{
  "num_hidden_layers": 8,
  "hidden_size": 512,
  "num_attention_heads": 4,
  "head_dim": 128,
  "intermediate_size": 1344,
  "hidden_act": "swiglu",
  "tie_word_embeddings": false,
  "optimizer": "adamw",
  "lr_mult_up": 1.07,
  "beta1": 0.95,
  "train_tokens": 617900000,
  "max_steps": 4715
}
MLP neurons of a small language model. Each row is named by its layer, matrix (gate and up: input weights) and neuron, and shows model dimensions 288-383. Each number is 50 + 12 x the weight over its row's rms, rounded and kept within 0 to 99. A neuron's up and down rows have the sign that makes its largest values positive.
After each neuron's rows, "fires after" lists the tokens most often just before its 100 highest values on Wikipedia text that the model never trained on. A number after a token or word is its count.

L2.gate1148:54 55 67 60 46 54 63 34 40 49 70 66 46 69 44 78 53 63 64 36 60 38 48 52 49 50 21 52 62 52 45 44 52 30 52 39 52 39 40 45 45 20 59 53 54 54 26 50 52 59 57 57 29 28 42 54 48 27 32 49 53 54 49 35 46 51 24 72 36 55 70 33 58 35 40 62 65 25 53 37 45 43 34 72 47 73 41 61 72 59 58 33 63 29 56 85
L2.up1148:40 53 78 48 41 56 25 56 51 57 39 46 33 45 59 60 62 71 59 49 66 48 33 67 28 56 44 42 59 53 52 50 37 33 72 42 45 59 45 53 45 52 64 57 65 69 45 51 44 38 45 51 47 42 39 33 51 39 48 70 60 43 57 15 49 62 51 56 28 42 43 67 55 52 44 55 70 42 48 36 52 59 32 33 62 52 52 40 46 54 46 34 48 41 64 53
fires after: " (" 18, " C" 18, " c" 8, "o" 7, "==" 5, "(" 5

L2.gate958:50 46 36 34 38 41 42 52 50 54 45 34 55 54 58 53 58 42 54 50 60 39 46 44 36 47 53 26 49 56 47 60 57 46 70 88 42 54 53 42 59 56 49 48 56 50 50 38 46 48 49 55 46 57 58 62 45 41 42 20 52 64 68 49 39 47 62 30 60 60 40 46 40 49 68 46 41 54 58 38 56 45 34 38 50 60 40 42 63 30 44 51 67 54 51 56
L2.up958:51 60 43 53 55 46 54 62 41 52 44 39 48 37 42 67 56 40 60 33 62 53 56 40 46 47 40 46 28 50 46 59 58 46 64 88 36 51 57 53 38 39 58 44 47 65 52 50 58 61 54 39 34 50 57 64 51 41 47 16 49 49 40 52 38 41 58 52 51 49 39 42 40 71 75 55 40 44 57 67 64 59 52 36 52 37 45 42 54 40 54 51 71 54 51 67
fires after: " (" 23, "\n" 23, "==" 9, " |" 7, "," 5, " \"" 4

L2.gate733:36 63 30 51 53 59 40 69 28 56 64 43 49 47 61 56 48 50 55 52 48 48 49 65 52 53 64 39 48 32 37 65 63 46 40 48 44 48 42 25 50 46 47 32 51 57 22 37 25 50 54 52 44 43 50 48 67 29 34 44 68 56 69 52 88 32 48 41 80 51 69 44 73 44 48 50 39 53 56 62 59 46 49 38 56 65 56 28 45 49 52 53 33 59 51 48
L2.up733:44 44 41 69 37 56 65 53 51 72 21 50 33 53 54 63 47 42 44 42 50 68 44 52 64 42 54 64 55 61 61 35 57 67 40 34 40 53 45 63 44 67 66 49 59 62 55 41 45 75 25 48 56 60 55 31 58 36 70 56 49 61 29 65 43 69 48 35 55 49 42 61 33 33 54 62 40 57 52 55 29 60 35 49 49 34 63 52 44 45 19 44 45 83 58 48
fires after: " S" 31, "-" 7, "s" 5, " \"" 5, " f" 5, " Un" 4

L2.gate344:47 43 43 79 52 61 57 49 60 58 52 55 71 64 43 72 57 31 45 38 58 61 28 51 60 50 33 60 20 74 44 36 38 38 52 34 42 25 52 52 54 63 45 50 36 50 30 62 67 53 37 45 73 45 52 64 53 43 41 61 50 55 64 34 49 69 48 60 57 34 43 28 48 46 58 31 60 47 62 51 12 37 57 51 53 34 78 23 61 38 59 44 63 51 60 53
L2.up344:46 39 42 69 46 44 66 41 60 62 45 62 67 57 58 61 66 42 57 28 41 51 41 40 62 58 64 55 21 64 52 45 46 41 35 37 50 30 56 47 50 66 47 51 56 54 22 46 67 45 48 45 86 49 42 73 46 34 38 52 58 52 60 37 43 59 64 62 60 40 27 52 59 48 63 28 44 49 50 36 43 41 75 44 49 35 67 47 75 34 52 46 66 50 57 50
fires after: "\n" 100

L2.gate1043:56 31 54 65 56 69 54 42 58 51 50 65 39 47 52 42 34 54 64 56 63 43 72 50 61 46 23 37 36 48 71 66 55 53 51 56 30 44 31 35 49 80 34 63 60 56 28 39 55 54 48 50 68 48 51 56 72 46 67 43 46 54 38 60 39 47 49 53 40 39 60 74 38 61 46 44 41 50 65 63 36 51 24 47 64 46 64 35 48 39 63 55 46 55 42 22
L2.up1043:33 61 57 22 43 46 35 49 57 63 51 61 55 63 72 44 54 56 54 39 38 36 64 41 61 45 44 37 43 42 40 62 35 69 25 47 61 40 51 38 42 48 43 58 64 51 59 63 51 67 49 68 45 37 57 60 42 65 61 40 62 40 47 68 61 31 36 50 58 62 53 49 57 45 62 47 52 49 49 32 70 38 48 58 34 88 68 58 68 39 55 42 59 40 47 56
fires after: " S" 18, "S" 15, "s" 6, " s" 6, " chem" 5

L2.gate3:62 83 46 60 60 50 50 57 28 74 43 35 31 51 35 35 42 44 57 43 62 66 55 69 47 50 41 56 50 43 49 57 43 42 47 56 57 41 35 53 71 43 56 69 54 63 50 27 60 37 49 48 31 48 20 35 37 45 67 44 35 41 53 72 71 63 32 64 60 33 56 62 50 69 32 52 71 63 58 43 51 57 53 62 52 43 62 45 63 64 25 55 33 48 48 47
L2.up3:48 74 49 47 46 35 51 56 30 72 36 52 45 44 25 37 61 46 39 51 48 59 57 64 43 48 47 57 41 41 46 62 49 43 42 55 43 52 44 52 66 43 53 70 59 66 58 33 43 46 36 64 31 30 36 46 32 42 62 43 50 45 45 60 58 69 45 38 65 32 47 60 60 49 46 43 60 64 45 39 58 70 49 75 45 49 42 41 42 52 28 42 42 48 50 49
fires after: " |" 45, "," 4, ":" 4, "'," 4

L2.gate727:57 30 42 61 64 57 39 59 55 73 43 49 40 31 57 60 52 26 45 60 54 40 66 65 46 36 28 55 33 72 41 41 54 56 64 66 37 27 59 53 62 63 46 40 53 61 67 29 38 54 50 49 61 42 50 37 42 51 68 64 56 58 57 36 59 64 59 64 70 60 48 52 39 56 54 45 39 83 33 31 49 31 59 60 56 40 75 53 72 33 41 65 45 56 61 42
L2.up727:54 33 46 54 55 51 42 34 50 44 36 61 75 50 32 45 45 61 57 34 24 66 64 62 61 21 61 50 38 54 54 60 51 38 42 36 46 52 42 37 55 54 33 45 27 49 74 68 54 34 52 60 42 36 56 28 48 23 63 49 44 62 36 57 76 50 51 46 39 58 48 58 57 50 26 52 57 83 40 62 40 67 44 58 72 55 46 34 46 63 40 40 54 66 56 25
fires after: "," 55, " (" 13, ")," 5, " and" 4

L2.gate575:62 67 43 77 49 28 53 55 42 41 40 59 49 41 56 50 52 47 43 40 55 44 44 33 31 64 44 71 24 48 40 46 34 63 63 68 54 37 56 22 60 65 34 51 67 32 40 61 41 32 42 45 51 42 28 41 49 61 54 27 36 56 62 48 54 56 61 62 57 38 60 61 59 37 49 72 44 45 48 50 46 67 41 35 69 45 55 39 50 22 53 58 66 53 35 48
L2.up575:54 75 52 51 39 24 45 45 48 44 39 57 50 45 63 66 62 45 33 44 69 50 51 38 45 48 43 68 44 46 65 49 43 56 50 53 70 36 63 42 58 55 26 73 79 43 68 55 23 37 31 45 36 59 56 65 42 56 49 36 38 48 61 42 53 31 63 64 41 51 67 47 56 31 69 55 42 38 52 47 47 62 45 40 45 37 69 40 48 47 64 34 58 53 45 73
fires after: " |" 25, " (" 17, " the" 6, "|" 5, "_{" 4

L2.gate492:58 52 60 56 54 44 50 48 54 60 52 47 52 57 53 51 55 54 62 54 59 54 53 46 35 35 51 37 49 55 50 52 64 50 38 61 45 58 26 64 67 43 70 38 44 43 34 40 47 70 44 56 39 35 40 53 40 59 60 61 68 39 37 42 38 31 48 36 47 59 46 56 67 71 34 44 43 44 66 61 40 57 45 52 48 39 42 40 51 48 23 54 53 34 58 47
L2.up492:45 54 76 67 58 73 55 54 38 72 67 49 55 59 46 50 43 46 52 39 43 56 45 46 30 53 19 52 57 60 65 47 44 56 50 59 48 49 37 55 45 42 54 55 34 51 49 56 65 65 30 34 59 67 56 39 57 50 61 41 49 34 43 61 52 52 45 55 55 30 36 39 58 57 37 37 39 47 67 46 42 53 58 51 57 58 51 56 67 71 54 47 18 49 62 47
fires after: "\n" 77, " \"" 4

L2.gate1130:46 66 36 56 33 31 53 42 54 40 43 41 55 19 58 87 53 56 40 53 43 50 43 24 37 56 27 34 55 59 52 47 42 70 53 51 80 50 51 56 68 43 46 55 64 56 56 45 54 67 21 43 61 47 65 58 53 52 62 33 44 69 48 51 59 53 45 53 61 46 78 40 38 58 61 50 45 74 39 45 51 44 58 67 47 49 49 55 51 32 64 50 51 58 38 39
L2.up1130:47 50 49 67 56 56 73 54 51 61 38 44 40 65 56 58 60 48 62 48 43 26 31 69 46 42 37 48 66 56 72 63 51 54 74 44 53 24 56 80 61 46 38 50 61 55 49 23 70 42 53 51 34 26 36 78 71 44 51 36 63 53 63 52 42 36 50 60 44 52 59 64 70 37 66 68 49 45 61 41 59 42 36 71 34 57 59 62 41 43 47 28 42 60 29 56
fires after: "-" 45, " (" 14, " \"" 6, "}" 4

L2.gate129:45 46 38 69 28 68 31 65 45 60 62 52 44 50 62 39 46 46 52 60 46 38 34 34 52 39 48 38 41 50 31 51 49 34 38 50 46 48 37 45 49 52 54 40 62 49 58 53 45 43 49 50 39 44 64 53 47 35 49 54 87 54 52 54 60 48 60 55 64 36 51 61 55 61 40 43 69 63 45 51 64 54 23 91 46 49 53 45 48 41 51 59 55 39 49 47
L2.up129:56 44 47 48 56 46 49 49 51 62 61 38 60 62 55 63 51 66 65 71 27 72 44 64 79 40 83 39 29 55 40 65 40 33 53 63 48 28 27 49 26 48 34 38 24 59 61 44 38 47 52 42 31 45 53 57 52 37 44 40 59 42 53 62 43 60 58 62 57 56 42 67 39 50 46 42 57 47 55 44 39 72 52 41 28 34 16 57 38 38 34 52 39 53 63 36
fires after: "\n" 38, " ass" 7, ")" 7, " 2020" 6, " =" 5, " footballer" 5

L2.gate325:29 37 60 30 25 34 41 55 34 48 45 53 45 52 62 46 30 41 54 47 58 20 67 58 54 41 46 65 68 71 66 60 51 50 48 65 39 58 43 46 52 71 59 51 36 60 54 51 34 57 51 49 25 64 50 46 61 53 65 38 18 46 52 44 50 65 63 37 61 66 23 52 57 70 42 57 42 61 54 62 58 57 41 60 30 48 41 56 42 60 30 59 55 64 44 44
L2.up325:65 42 80 46 28 60 40 61 43 46 65 44 52 70 51 44 51 47 53 40 58 34 65 63 37 39 39 61 52 61 67 50 48 50 47 49 55 57 53 66 37 46 38 34 39 40 51 55 42 60 63 43 50 61 58 42 42 36 42 49 52 74 52 13 55 41 33 20 72 48 35 44 74 42 58 30 47 57 59 49 65 64 49 45 41 49 44 68 58 61 43 41 47 64 47 43
fires after: "S" 34, "s" 10, " S" 6, "os" 4

L2.gate1089:30 47 77 52 47 38 40 56 55 47 36 55 50 49 56 74 63 57 58 55 42 72 48 38 51 55 52 64 44 43 48 53 66 59 32 55 60 61 81 40 60 68 46 46 38 47 38 70 24 32 54 37 49 55 59 66 55 56 33 48 41 44 51 54 45 57 34 34 61 50 60 41 50 54 35 44 48 58 53 62 43 49 67 34 58 26 36 27 48 54 63 63 45 65 71 31
L2.up1089:63 67 45 57 73 49 43 39 52 34 55 61 32 42 52 47 55 40 58 50 75 60 69 74 47 44 45 68 72 48 73 44 36 54 59 54 68 47 61 54 52 46 55 67 55 58 43 69 54 40 69 79 27 54 60 71 61 63 61 60 39 62 52 36 50 68 47 51 47 49 76 54 39 48 63 60 35 35 49 40 60 40 72 68 45 36 61 56 71 48 77 52 72 62 49 50
fires after: "\n" 25, " (" 12, " \"" 9, "===" 8, " B" 6, " D" 5

L2.gate863:55 48 45 45 54 21 57 67 48 46 68 47 56 38 35 33 39 44 76 52 47 65 46 62 66 46 49 30 63 40 67 42 43 56 40 30 65 63 44 34 72 34 55 57 36 74 80 62 44 39 60 69 72 42 51 73 65 33 52 60 42 34 56 40 30 37 53 63 30 51 41 47 68 27 65 52 50 49 56 56 38 40 32 38 56 55 56 42 54 40 64 58 51 43 57 54
L2.up863:31 40 34 50 32 64 44 68 41 46 71 31 35 41 58 56 42 48 73 39 44 68 60 45 51 66 29 51 30 44 41 65 71 53 23 46 55 58 41 80 55 63 60 54 70 46 63 67 50 41 53 48 61 76 47 59 47 46 39 71 42 63 35 64 54 40 59 50 56 65 71 64 55 45 66 49 53 38 36 42 37 70 46 39 61 49 43 32 58 43 50 57 68 51 37 38
fires after: " (" 12, " 3" 10, " 1" 9, " 2" 9, ";" 6, " was" 5

L2.gate927:57 64 22 56 58 51 65 64 48 59 30 51 39 52 59 43 46 36 69 52 66 40 26 64 41 64 41 62 31 39 52 40 47 33 67 46 46 39 48 55 68 30 60 59 49 37 44 63 68 59 39 46 27 59 53 51 62 51 57 54 60 55 61 59 77 45 44 42 51 76 51 31 43 72 26 60 55 44 72 51 56 38 45 65 69 46 52 52 45 78 64 39 47 69 74 46
L2.up927:56 55 51 51 57 38 42 57 65 42 48 40 55 57 52 38 70 60 54 47 41 53 59 66 50 75 39 71 66 62 72 33 62 45 37 62 75 44 45 65 44 26 70 36 36 50 48 60 49 30 71 40 46 59 59 63 67 51 40 53 47 28 55 39 49 36 62 66 31 40 46 41 51 66 37 58 37 39 48 70 47 48 52 53 46 52 49 45 73 40 62 52 41 31 60 49
fires after: "\n" 33, " =" 28, "th" 6

L2.gate190:47 55 48 29 47 47 59 60 37 35 45 19 45 63 78 48 43 42 51 46 77 56 61 52 52 68 54 48 51 50 41 36 59 42 39 43 60 44 43 50 99 47 68 59 59 63 51 36 51 57 37 57 41 42 46 49 25 44 31 54 28 49 47 51 29 48 55 53 28 57 66 35 54 51 45 42 56 51 43 61 45 44 47 57 39 53 44 35 37 34 72 51 46 58 42 72
L2.up190:61 72 72 46 63 41 58 43 57 33 37 42 30 47 65 66 33 40 55 74 43 51 60 52 31 47 60 52 43 40 35 32 44 56 78 54 44 67 55 38 49 49 47 67 23 41 49 52 61 43 49 65 52 31 40 36 59 38 48 69 40 60 44 53 64 54 37 35 47 56 60 34 67 50 62 53 46 60 19 25 41 48 47 45 53 55 81 36 45 35 37 39 51 53 45 35
fires after: " c" 13, " C" 11, " mot" 10, "C" 8, "c" 5, "ac" 5

L2.gate65:46 56 60 31 58 52 49 42 39 69 32 44 57 41 55 49 37 62 34 49 47 40 63 38 53 48 33 54 53 46 40 20 42 50 32 74 65 55 36 39 18 46 41 64 42 62 43 39 36 39 59 77 50 66 52 38 45 65 54 45 41 32 61 53 60 41 49 46 52 68 45 33 46 66 28 48 43 67 55 57 60 40 32 63 55 68 55 52 47 52 44 31 66 39 52 43
L2.up65:65 60 45 55 61 57 25 78 55 47 63 44 44 40 58 44 66 57 50 40 21 58 38 37 68 59 33 61 55 58 38 36 44 62 41 54 72 52 47 62 40 35 41 32 57 43 48 54 57 41 65 46 53 55 63 43 22 45 58 40 43 49 46 52 39 46 61 62 38 35 42 49 54 52 25 63 56 50 66 60 70 58 32 51 62 59 45 46 45 62 41 42 36 59 51 60
fires after: "\n" 49, " inter" 4

L2.gate154:47 63 51 52 36 59 61 58 55 32 49 57 50 42 39 58 79 43 40 67 32 44 60 60 19 51 24 59 47 56 68 55 54 64 63 42 60 54 65 52 63 51 61 48 65 53 62 34 50 45 46 63 62 65 53 34 33 41 50 66 76 35 74 53 57 62 45 57 48 25 70 60 59 54 43 47 58 67 67 73 40 70 40 59 69 35 49 59 34 47 51 32 39 26 45 44
L2.up154:35 46 45 46 45 40 52 69 39 32 55 48 20 51 44 33 48 48 39 39 74 42 54 52 40 42 32 45 81 63 49 52 49 52 52 35 70 44 48 55 42 61 70 31 69 54 80 42 73 49 40 30 64 37 57 28 42 42 63 52 37 43 58 66 48 72 45 53 15 40 67 73 65 46 45 59 41 63 60 50 48 58 37 51 59 46 55 77 62 57 31 64 33 52 49 66
fires after: "-" 22, "\n" 15, " \"" 12, " (" 9, "/" 5, "aus" 4

L2.gate506:45 53 57 58 61 59 40 45 63 52 64 50 42 30 34 50 46 43 38 53 40 67 47 70 50 71 66 58 42 60 62 58 59 32 36 54 51 52 47 31 63 42 74 60 39 57 33 60 68 54 54 44 76 58 34 51 64 67 33 37 66 50 59 45 43 48 40 35 53 60 27 36 67 51 44 59 46 31 49 45 73 36 45 41 85 67 67 31 19 44 45 44 66 55 58 52
L2.up506:39 49 53 63 41 51 39 45 50 38 56 80 45 35 37 58 40 60 34 34 49 55 45 46 43 45 43 55 28 41 51 51 50 72 75 50 48 52 73 44 67 54 38 52 57 59 38 67 60 64 37 46 46 76 73 40 60 46 54 61 54 50 43 52 24 58 33 52 24 40 55 49 63 46 71 42 59 54 48 68 71 50 45 51 48 61 44 44 55 46 62 22 69 48 47 51
fires after: " (" 36, "elf" 7, " M" 6, " m" 4, " L" 4

L2.gate691:58 48 49 69 46 61 38 32 55 61 63 54 66 56 37 67 34 46 54 50 42 57 48 53 53 56 56 57 48 59 49 58 60 67 42 50 51 36 38 41 50 53 61 34 64 43 39 46 56 72 60 82 55 64 46 60 38 44 58 28 59 59 57 35 47 51 61 56 54 39 48 67 74 53 53 57 54 59 56 67 48 70 26 62 58 43 49 47 56 55 23 53 38 58 63 53
L2.up691:38 55 58 52 34 58 42 38 41 38 66 80 63 57 70 52 76 25 48 55 43 56 52 41 57 62 35 64 38 54 41 44 62 58 65 45 60 24 62 74 68 43 49 46 39 66 56 53 65 48 52 49 28 38 63 35 58 46 38 42 49 42 42 36 44 27 41 47 47 66 36 64 43 63 28 32 68 58 50 21 70 60 32 47 63 34 55 62 57 34 39 50 54 52 50 68
fires after: " (" 50, " pre" 5, " and" 4, " \"" 4, " sub" 4

L2.gate1302:45 50 66 24 46 55 63 35 56 60 53 41 38 58 42 64 54 40 46 46 64 55 49 66 40 35 66 59 53 55 47 32 57 52 40 64 42 59 52 56 48 37 43 49 31 49 61 42 30 51 44 49 46 44 53 54 46 43 54 50 41 62 67 47 48 50 39 20 48 62 55 41 39 51 57 54 37 63 27 73 63 50 55 47 59 56 41 54 65 42 50 47 38 35 53 69
L2.up1302:53 73 77 68 51 77 50 45 33 36 55 63 54 30 54 42 56 61 52 25 46 37 64 54 45 40 59 31 52 62 31 59 45 49 33 53 45 56 43 56 41 50 34 37 29 67 61 65 40 53 46 46 40 21 64 51 49 39 43 35 48 42 58 61 54 50 42 55 41 44 56 52 57 43 55 51 49 45 29 74 59 31 55 56 42 34 49 30 65 52 35 62 70 56 37 39
fires after: "\n" 89

L2.gate59:54 36 60 62 64 23 49 52 61 69 38 64 51 25 57 82 48 59 55 34 65 68 57 82 49 62 40 73 53 70 45 56 35 36 61 67 23 51 41 33 56 62 33 40 63 51 45 48 65 41 50 25 50 59 54 59 64 43 56 59 57 42 62 52 48 45 57 46 57 51 47 35 35 48 14 68 49 63 50 70 52 37 44 52 47 51 79 46 58 42 64 55 53 37 51 41
L2.up59:54 51 45 51 42 46 54 48 57 34 49 54 44 49 50 43 46 37 46 51 68 53 43 63 77 62 61 58 37 39 25 70 55 21 63 40 41 38 57 35 65 69 43 42 69 38 32 67 58 63 26 73 50 41 71 47 39 59 40 73 52 57 25 54 67 47 59 59 49 72 43 47 35 43 43 41 68 63 36 53 61 36 57 47 60 46 28 35 49 39 26 65 60 44 50 54
fires after: " well" 16, "," 16, " (" 8, " \"" 6, "(" 5, "." 4

L2.gate929:29 37 56 36 54 79 29 74 52 56 48 65 60 35 47 41 73 65 61 55 63 64 67 64 42 42 36 47 48 52 47 33 54 55 50 68 46 61 54 52 59 73 54 45 50 53 62 56 44 50 45 53 44 48 76 52 55 38 69 61 69 47 62 70 62 36 60 49 53 60 70 40 75 40 24 50 49 59 47 43 36 54 41 51 35 56 43 56 69 73 45 46 50 52 38 25
L2.up929:57 34 51 39 30 53 46 57 50 57 67 45 64 36 65 30 44 47 38 37 56 84 39 42 52 56 62 65 48 53 32 52 50 72 51 41 68 39 58 64 49 49 62 39 29 58 53 63 66 41 62 35 45 39 56 44 31 50 63 56 49 43 33 57 59 43 60 58 22 21 25 50 46 56 41 54 58 64 33 48 56 39 30 50 46 74 61 44 43 52 44 62 47 31 77 27
fires after: " 2" 18, " 3" 18, " 0" 14, " 1" 11, " 5" 7, " 4" 5

L2.gate805:51 25 54 67 47 60 50 66 44 52 41 48 55 62 46 36 46 45 40 74 62 45 79 61 45 24 36 45 34 56 68 40 44 58 23 49 65 32 50 46 39 58 56 42 60 59 53 49 79 40 61 53 82 48 39 25 40 40 72 58 68 37 46 53 21 44 35 50 62 38 55 36 54 52 49 62 42 58 44 63 65 32 46 26 72 43 48 36 50 53 52 62 55 51 38 23
L2.up805:51 54 44 49 65 59 31 50 66 67 63 41 24 35 38 46 93 19 45 50 31 62 74 37 46 19 33 51 64 50 35 59 48 41 35 56 48 71 52 78 61 36 56 41 35 47 68 44 70 38 66 43 34 40 55 48 59 42 54 73 68 64 44 62 61 36 50 57 49 34 56 38 39 53 47 52 32 37 28 71 62 43 29 69 58 51 56 45 63 52 42 72 72 30 51 48
fires after: " |" 45, " 2" 16, " 3" 8, " 0" 5, " 1" 5

L2.gate296:70 54 38 46 39 38 32 67 61 44 46 48 36 60 45 60 60 55 63 47 60 61 51 77 47 47 31 57 50 62 54 60 59 60 38 63 59 44 37 40 50 63 44 49 64 48 47 45 35 44 64 36 46 59 57 53 54 36 48 40 56 47 34 58 48 49 38 61 39 55 61 72 58 40 64 38 48 51 61 63 46 48 33 41 28 37 54 70 63 49 71 48 60 54 41 41
L2.up296:29 68 51 70 59 68 49 50 58 46 66 37 44 71 49 75 34 50 34 56 42 64 51 42 45 60 36 50 43 34 46 44 44 63 47 60 47 51 45 48 73 30 51 49 46 56 47 62 76 37 36 53 36 61 55 61 41 52 50 34 43 52 25 40 42 67 38 67 67 67 54 51 45 19 34 53 28 36 42 59 30 72 45 53 68 31 32 49 40 49 62 39 62 51 70 58
fires after: "-" 49, " \"" 7, "_{" 5, " chem" 4

L2.gate380:77 44 41 54 56 69 53 32 60 33 53 41 68 43 35 85 54 50 68 36 63 40 58 63 62 49 49 62 61 44 59 29 35 49 33 46 52 54 58 53 50 34 28 32 45 45 45 23 69 69 55 56 62 67 62 55 41 50 44 27 45 13 52 54 73 55 55 56 42 50 41 49 44 58 55 36 62 65 26 33 48 76 43 39 46 53 51 51 49 42 70 66 38 53 48 45
L2.up380:79 22 69 79 50 59 44 51 55 41 67 49 41 36 51 57 32 42 53 38 56 53 61 68 67 65 41 55 35 29 46 40 62 54 45 41 38 47 66 41 30 62 46 31 63 37 58 39 42 44 56 50 25 62 62 33 54 53 57 35 53 17 40 61 72 36 42 45 45 66 41 69 59 50 32 71 53 55 37 31 52 50 49 54 60 54 58 41 63 58 41 58 62 49 61 49
fires after: "." 41, "," 7, " P" 7, "\n" 5, "P" 4

L2.gate159:34 70 57 42 57 51 34 61 46 67 62 52 52 51 62 38 39 69 36 34 39 58 67 55 54 77 40 59 59 66 44 48 19 49 57 69 49 46 37 41 39 57 53 45 44 66 42 47 42 61 57 32 55 30 57 43 46 41 55 49 34 52 50 49 61 39 37 40 47 44 45 42 74 43 42 64 60 61 44 50 36 53 32 52 54 57 53 57 36 53 56 60 50 40 48 55
L2.up159:54 56 23 70 53 39 50 51 49 50 46 58 50 42 53 47 48 62 77 68 50 58 70 47 55 45 28 44 65 42 49 44 34 51 57 74 39 78 25 41 52 57 28 57 50 47 72 44 47 40 55 44 66 25 68 37 42 48 56 40 64 22 60 51 51 81 37 65 39 40 49 47 64 41 47 61 71 34 51 45 31 24 38 56 35 47 32 43 55 53 49 68 34 37 34 48
fires after: "\n" 36, " is" 12, " was" 7, " be" 4

L2.gate462:44 65 49 44 51 70 53 67 49 38 51 77 45 39 50 54 64 52 48 47 42 38 22 52 48 22 51 58 23 54 32 65 50 38 63 60 37 59 45 47 23 54 42 45 47 49 40 29 49 48 71 40 42 53 39 76 52 51 45 72 66 28 44 38 44 29 45 55 62 61 38 50 47 50 43 59 49 62 74 64 44 35 58 60 46 52 81 47 42 55 44 26 47 39 44 32
L2.up462:40 48 54 64 55 50 42 28 32 32 41 52 50 44 61 48 53 60 32 32 63 70 36 28 60 60 59 43 56 35 39 52 48 49 71 33 35 53 45 57 58 57 38 55 37 34 45 48 50 41 59 41 46 65 59 62 40 46 60 53 49 52 56 70 52 45 61 44 50 52 45 60 57 53 36 46 53 38 72 61 46 34 40 64 46 65 69 59 54 21 69 50 38 45 61 54
fires after: "\n" 33, ")" 8, " footballer" 5, " st" 4

L2.gate533:47 59 52 41 60 54 49 64 34 70 54 53 53 53 31 52 58 46 40 60 54 72 70 44 48 45 34 57 31 52 62 28 32 74 56 74 54 33 46 58 53 62 61 45 43 56 73 69 60 59 36 55 54 52 60 51 42 44 46 69 58 35 34 23 41 65 52 50 50 59 66 56 54 58 40 65 45 59 53 37 55 41 58 34 53 60 34 53 39 39 54 62 55 53 55 55
L2.up533:74 67 43 59 35 66 54 60 43 55 64 49 56 53 20 51 31 47 54 57 51 55 52 54 41 40 40 48 40 59 32 44 48 53 53 46 61 41 48 38 67 53 69 50 45 64 59 56 51 70 59 59 37 70 54 63 36 42 38 60 46 36 52 33 37 79 32 43 43 56 58 51 52 49 50 63 68 56 46 54 35 35 54 37 64 55 32 65 44 49 39 64 47 48 53 44
fires after: "\n" 27, " |" 24, "-" 8, " /" 7, " -" 6, " :" 5

L2.gate173:50 46 59 58 58 33 47 51 53 60 42 45 53 49 38 56 52 30 39 58 42 59 41 67 47 27 39 65 50 53 42 42 42 48 53 55 47 54 59 43 51 54 38 61 20 55 49 58 62 37 46 55 52 34 52 65 41 45 68 40 46 39 53 54 33 42 56 52 53 45 69 37 57 36 57 55 75 74 32 33 21 51 36 38 52 62 62 58 53 59 64 47 52 46 37 50
L2.up173:52 37 44 44 77 47 38 43 47 52 52 66 40 48 45 43 63 38 43 63 42 64 46 75 48 42 40 45 67 33 45 57 51 55 51 55 53 49 55 61 47 10 50 39 56 50 67 53 70 31 42 32 42 77 48 46 52 47 77 39 60 46 35 63 26 48 49 58 44 49 54 47 52 47 51 40 70 27 57 62 42 53 73 36 26 57 60 54 41 59 59 40 56 69 50 33
fires after: " |" 29, " W" 9, " K" 5, " Y" 5, " F" 4

L2.gate483:46 43 44 49 33 35 60 48 53 68 27 47 61 61 43 32 29 26 70 42 49 50 38 64 59 30 49 57 45 59 29 61 54 41 39 54 52 30 38 27 39 68 50 30 50 52 69 52 65 62 50 49 57 63 60 66 38 53 45 48 59 44 53 62 59 42 37 47 71 67 67 45 38 28 54 53 47 56 68 56 58 54 49 45 41 49 37 41 45 50 28 56 28 45 50 63
L2.up483:50 73 70 55 39 47 55 58 20 62 37 61 44 88 36 72 55 32 61 39 42 47 52 56 50 46 26 70 40 48 41 53 41 50 55 45 42 25 41 31 41 55 27 50 56 60 36 52 34 57 59 45 84 57 59 58 56 53 51 40 59 52 48 35 44 63 52 45 74 62 45 30 32 44 79 63 41 74 45 50 52 49 48 53 40 39 53 14 56 44 59 60 34 49 55 56
fires after: "." 63, "\n" 14, "," 11, " where" 4

L2.gate1127:66 61 70 43 50 62 31 43 51 55 56 37 53 46 56 51 28 37 66 41 46 47 43 47 51 46 63 43 56 76 70 46 35 60 19 47 48 60 46 34 64 39 47 48 49 47 63 45 58 65 67 30 35 54 34 42 58 51 46 46 49 56 67 73 75 29 56 48 32 69 34 44 52 56 43 51 74 54 55 51 48 41 35 62 47 38 57 76 50 74 49 42 51 49 44 49
L2.up1127:74 49 47 35 46 31 63 35 49 54 33 46 44 48 53 49 58 60 41 28 38 47 57 53 47 72 54 72 61 78 38 41 27 37 54 63 41 36 58 38 51 60 35 40 51 41 27 42 31 71 51 66 56 58 20 47 40 49 51 57 54 51 57 54 66 64 42 65 31 58 61 56 56 73 51 24 65 55 61 42 68 40 53 62 68 23 57 47 63 76 43 63 45 31 39 37
fires after: "." 33, " ." 13, "," 9, "9" 8, "8" 6, "3" 5